MLP neurons of a small language model. Each row is named by its layer, matrix (down: output weights) and neuron, and shows model dimensions 0-191. Each number is 128 + 24 x the weight over its row's rms, rounded and kept within 0 to 255. Numbers have three digits each. A neuron's up and down rows have the sign that makes its largest values positive.
A block is one neuron, or neurons of one layer that tend to fire together. After each block is what it responds to, as a language model described it from the Wikipedia text at the highest values.

L6.down85:148090125129128127136134111133143133147155135105099111121145155147147141136164146116133087094140088101106067098093167123093147092137135127099083102155173143131132141143116145124103163140119145109086152134107125108156130118147071149124112087111144105135103136100164138124146130139161120134127112101148124129156097188127124143116138065075133097132137126144110117140127113124120145114136117109153136144119092106100114140111180191103115113138120122137123122194117103195167147118112113146104124123174154158094119119119139108117100131120142126128156142175109146126115053131137112135
L6.down132:170119168169119087179122104070128153117096143144134120110167124117098114153138140148124088139183145171105118149095152119126134132098165153127102115118135131136129138132157144101122166098148134105131095149104155085152147143162149098104176128106121142142156124110088134143145140120164140117133121070130142124134158069106150071146136102162117144112113113097139134131148153097118158152093146134138150137099090143102130121116173134113120086116114175070141130107125117120056140106108124082117135110120096136118126126130129117138173092156135138124130119103149114134117146130098145130
L6.down188:134159111136088143081099095130161083121143147124134131150151140159092099129127117152100103114187110115126096132140121130112117132144150143120111142120133146129171124118135130140162141115062135109119148170090131144147142127106146110177128116124118103104173094152111098157114144129115160109149113133088100088101156122073131144140109136119140144151103150168124156109137121126161101113121135110160134104141127068148122121104138156079112128181131126049129149131124138132139152101110156083108145122142134101107119117110126149154116178096135089097128146138165088123094106111170149109
L6.down213:158137119109101049123158152121111140137116111145135093139165151134107130139150111088167100124117125119144142130115115116115154118125136156134164120126106126126134152113108146098122105183112127133140100148121117141136104142137127148174140112137104138118122095125114111126083174129143125151110117122117122126108159115094169140130137123083152073124119129095130099144154130113134124088095127128079171144124096137134134090124167196172149154093131158122109138092143140159203090134099121091109102144110097094130067136123117140082084123114121143106136140135149171128137153108106161102
L6.down242:138121131077151126168157142114152097148173146134135114102117129154113106151087122171152128124115098152143125087114150145108159143132103098110127107151122066149145132083119101178128125135080140130146132145165142182171114101120109137150144117122134164148174094090134126172105102113148189109125114095146115143177138105109168136107123157101080105099120161089115085143120151129122113152123132119087140123147130130149086132126135137124106127132139126075121139097112126136126169100115108108128150119150096098121113147067100142083127123108131116127110110119184133118125117118110122130
L6.down283:138151131133157118175094097141113157125144129086108162108152111161140130132146152105158091111145139136124132123119161116142124117117121133125185099148158107124101138134120116149107152150131112097125104163219129102150158113156124107138148107151131092170126133163115122102082119107118101146116080101124108143114118104084078159122168138099118114167085140140137103111162130135146126143151107153130081109139128136085114118163060122160152133099121133135155127120143126141151104087117131141161095138150115129119105147123137125099117165092102097140169130160113097140157167130133168107
L6.down323:124096159082098136099150100136105124126109206159174131142136110125193081151122139131104119144112112129152151109105141126147146165162115135112201156113130150141161173107123094106147101096132130133130151100123131119140147159142146123119152127096104156086099094121096086151144107123159145152120160115169130143105101126139118130138141124125137123200114142109088111122133168139129156106122141117120118142106097138104174125147154082123102154131130156076112101095086146156092115123140114164121173113146142148126125113147153128111138101135112137126101099154137123146136145136087128110
L6.down380:145187088111099146095170146117136095144133143109156106110169155115162154145138072131130108153137120160109137156135124140115117114136083115126085099154132131123129117137145136138165152142090116123116137160155139151143151133120137145165150066126134108186095178104149147124076136137112108155112121118141124111088140136142128129111124106123151100106115154143105113102112175126107095119105089105138086108161161137146116140127139094068126094096143120135143122106120146134131139090113110151174152118106104125171140109106129101094072155107108126129136132146165115149093159114133111073
Responds to: Noun-joining conjunctions

L6.down4:062109109132105128111116122129133125148126117115112131125158140138136127068177144155113087147133114172121138142112087154156133120153158102126150117110089104125095102130123181128160110087091118153112115148117163129112127135072156104126099147134074123125143159166118149178130109132124143128156175110116096114148117138112170124134090118139150153110112114109105119152136102094130116161186132179114097119142109145122150128146116166081175145145094098159098135121105130128112126136148083115157133136121128118134081126137121140101153124155132172102134146120134145103127095189147104112
L6.down6:112128151093113117076148123130125119113111106122138138135089126137075095109130160135199145125182120117146117160094140101122120136129156125128123186163119104114146115133152126160104115129146149041145143103113123102096116132129152140139131085118112107171116138116158164096140165114120162151107132122097097136128126128162139127091112137104101159108120130080150134108130170131168133114148152143106111125142103105107148131139106143086147139092106117115130186110132131152154101162136165098112125105127140113139109137124124174178143151159160128086151151095135176108131142148116094152
L6.down72:137171128093100148095125151140127137149120130126105134117132145125130119119166126119122163148161117148188156152132143116110140130162125104105130165149138045151150099121141174136115137103122122116112131147146138136146142093147157102119157105105115096159123150136129143190124121170149116124191135173141096125128095114119164133110134129145089131110149145169079139125139134125127094145143080137117154128126182153165142119092133149148094158119117130121171110097142097138151116119182094174128128122158129117144105148148117135173144122121123160165074152115135154128123115094170093133
L6.down118:102159174111130114091115083117117112086089086116185138152168079101146128129117112159130132130093098135135136130133144121133122151125124137120143134120106088133141159165143145137119082103142122165129134153101146124138068136177108101144138133124187117161146138104141083144129084117143119151129105094157128099131123156138133133131148158123135170109123148182122162116145163116100101133133161091135161103118146114130143150107089156126120147117133129021101106118122098165145147114090117141109116174143138114126116118132113132117123104162143139113099093132118145113142114114092121130
L6.down220:187112135122108113139129118162117114099114139124108134111076110165183112130161155114128099149111143158117140123122134140113159097149178126132102072119132115148130130095104132130116107142112093114089095082124084142103145090153167140099124118109098158146112132100151155107078119133132100127091119133096159104125132143097127142170127137156108118133149087119102117130110133145136128150109085134078127129092105130112155073099156143093117165121149149137138130166107146102117151091140112114095175134099106176163102151164140110152129097145120134103149098081139102137143120142132159099
L6.down278:134139106198121114122152140112128140115095127133142137180134109132094111127112151108131099123124157126099114145134078071121155111163156159143058123104119148135122136132131121126118153135170118152138106096098115117133108138141159113165163139117125147156148163145133114138174180160131058150128185116121128123128107110101159164138174144120117156154148101089124163101111124149094085095134146149138148099129178084160139128121137084134145130143121155091144160142138141133172130128159154129129154136122109116144142137119124183146119124134149127105101143146126126155158148173130151161
L6.down325:150140090171147153157085150172123138104105117113141156138105133102094129092138128185124137109143134131131165134145117113132104168121142108108116170149159082172135128110122122133118184108157103170133109166155139162094119118148122098122140115122159123113116105140111123150084090152090090107148154124145143157103125044084121114149142126109103148136092106085151148125156102119116118136153151142114156139089077124115109151103140147088130137111115123119152139138145116127151128126131144142126134156155126152106115112120152118129143139168185136117132114082142128151134150122168132195
L6.down377:114093103116156147124125090125135109124160115162155143126132133120134099104118103153147089162157098146123129147175137174119159136102102117144116110141100097099147155143124139126104123125169101119117123110066115152112125169157130158169146146133141124110093156111141113162114118152213133132125111129110104119117123133143118097161168147127143119108116062142147107137107156117143114124126156108122115063132147085096118153101130112099109119158133121075136086182177090158088176140131169136108152132132085125146151122140144138129132092145153138150133118147158127115130138141128128092
Responds to: Verb-completing suffixes

L10.down139:118142120123153123151084134136096130126065145150123136114130129124139130133110120144150141110129131115095121134124102135098138136144126129134157162140135102136128134105135167163137137127129139154157117175128164194129095130142121101146096164115138089135152113161123120136107097150136096119161169133132116193128141131086119095173115106092142157103138108193133136120164140128111101128123089124134125138140178138144153144131132114142125142107149115061156098164106098129093110102112142177110120120122177100108115102124092100107126114152167112097151115091168150166116204128144098125
L10.down185:135157111158124116114158151176143107100127091124155141151115120132071111107158153151122131116182133162141130127098117116103142141166123133183114104173109145102166157150147121145117131106140154130091167154130096137100104102153115143170151103106123093142156112115139100116150137180110147118146150078101149122123133146102138120129172135109138141135147135128129188093176125136123118100113102129106154127140121141094068128139139156107134081078167117139123094152157149108193136118125096102116115115129156143115106132141157138080133133109151136120128125117151142134106129118180096087
Responds to: Passive past participles

L5.down226:101146138134153113121117162098181096109114114138107119130167131105104125131139193117120117112141110137102091127118112113137195151145157140149119124168077106133167133149113153154097122090161071137083109098127113151117118116154153167114143220152131122161119145104153130127104151078162105175125129088156124133133125115136108150169108098124118152102135126131108134109099113110143129100159123120151091119148168105114127125102138129121172121142133129122094142146166116135097134113158170145115146109113117104147109148107147111127166152098120143081112126137103133152159119130121135087
L5.down271:134122141165182165130141107127133112177163131137127114147124110110122145129105162127134130151138127126116114141135110118083148166146112169056158100104143119119113163107144149104075089099132139125152133146126125095128140138168158143159119080149152146148154119121100109141138117107133121149134137117160130125105140098120144098088112081079158108117158127115201151121140121138115127125099151121144086112116126117098122107160112138120112074152122095105104089088131116134152162120148119117138132090147129144135136136172152124132105213139137115092163146138094132175092133147107131150
L5.down293:078133138154142129106127147183137119112093131120159159103117123142155152119166093091155132134156132144163146157133149111130079136117117116118095106129128073119131130103114124113132130152103126079145124102142149122140106097145104118184146124152135148105112100113163137138116110173156150141141112106125127134138114088111143146173165106123156105165145118157123106122103136125140143094150151130121121125113105101081134120093156165121137134154111104026113155141122141150128089128168173122146112148138177165124137152169162112162150113122103129166117108122174123099146096115138147145
L5.down332:113147099150166174123130098117133119147127126159154182112087130138104147118145081158093113147123158112108107145102104177146108120129157110104095136096100160114123116181112163136134125139088131123190124078108080128139128131158151193119160144141151100146081172144150130135119131147131140098117096126154114120124101145138125156150124134142107121154143125119160146166148123100103098124144139127105128145137158143138132153131156164149122121125122153097138129076110182140101089136143142162142123114119096099127131158116113135144178121148109158135087128126161136098106080114177138152
Responds to: Connectives between paired items

L5.down131:069117089111169097117106123125120141124129119177136129104160138136123146125143102139107112112144076119127094094122112147094085171101130117113103143139082176108119140100110194155144152125121104130121107119152122115164154135102167141136136133117143140155129088117107141117122142111146129121092104077075147129116125100101140141080141129126117109129138085137128125131089132143166115152110092159132106105062131122106097134113155147106083150099099121099166135166104149124165182136154145096121167109157164163128130155153122114108140104108134145130104154117133123101116145136128078130
L5.down246:089142103105101129150120174142126141101121139135133114134153145124161114125098165133103120156125123156130162132095086138118145129096136099123138158155133155155178137129126185095155119126139122133135129101152117169125090103126125099149146155123176159138117137096147124128146143170104098135117114132164085131145095150099124160125124104141112096134132155151110141135130110153121152115152131061106180114161139100176157141102117115095160161109118169116159106125119138117137135155098133116174118145142108120184079123093160130060117079105121133137090167146120119152100145156131111143
L5.down256:165157115120132148131132147158096161111102117128133118118137125083080100094149127142111119079158147152076133148129101086137163118113110129123150165105162100124129101134114105124138125130133121123138138166118145107117115105142150136167157153131108152159139096154095084166097142140115092095144162088125164132086159107113113134124130159140110138105143134119165105062113095137159078142144093144114147156136131129107098112105141177188124123156135145081130107128105113162120128163166133130114124106130159113126172126148132112091129114122140171108112131145119149104098125122162145193
L5.down316:133136132095100114131131119112150088132151118146137114146132126151182170141149134100159102130118143155105104129120153155171137142102075153111130141133119118123109162130125160106156124101136133125162095119204156174128110149140167113093144098141132132173124160084130152161150129070107103122150158137130095132136113130113132147121110113132157116091142149130122135149097131126156129159083139139121122157145175101140133110133124128078153126099122149189123177186112109139140117163126141151150113146128105078112121104137121097120118107157112111140147108112135103127153087086161085081
Responds to: Past participle endings

L10.down254:111105126068113086108113107071135103132110140129101112155071094149079127130120114128138123157113125143112110096082079139104098145088138091087136138188141139138104069126164084094152108172164148130107148092155154119107111124147181093134128090095144113108097137146134155141152111147117149109091090133133128107126138114127171137118128083110133103141129135159148098131143122123157130151139163143144135135127108167107146074160124149117128126151106134108090144154127136121134139107155094106140136124101099107138120126120154130144081094127105125113143147117148109153110117165126142096
L10.down325:114152111113156169091111137130147114143126157098114122129136107147117143118136134152143116127115145158175172139119146132123119114168087093174116107120126122092113125138143132145115128149163124109118155123095103112160111131118121136153138156181164105121143135159118150120168127115116118119155070149107082143131120136128148128117146167087103107112108125144156105084133139134153152125174099122132068127146115112137136126153101134150124113125103133000122131117143163149155131097099121116119132130101112145074126127135128126104099118116093159104138159124126104111125107140157153071
Responds to: Coordinating list connectors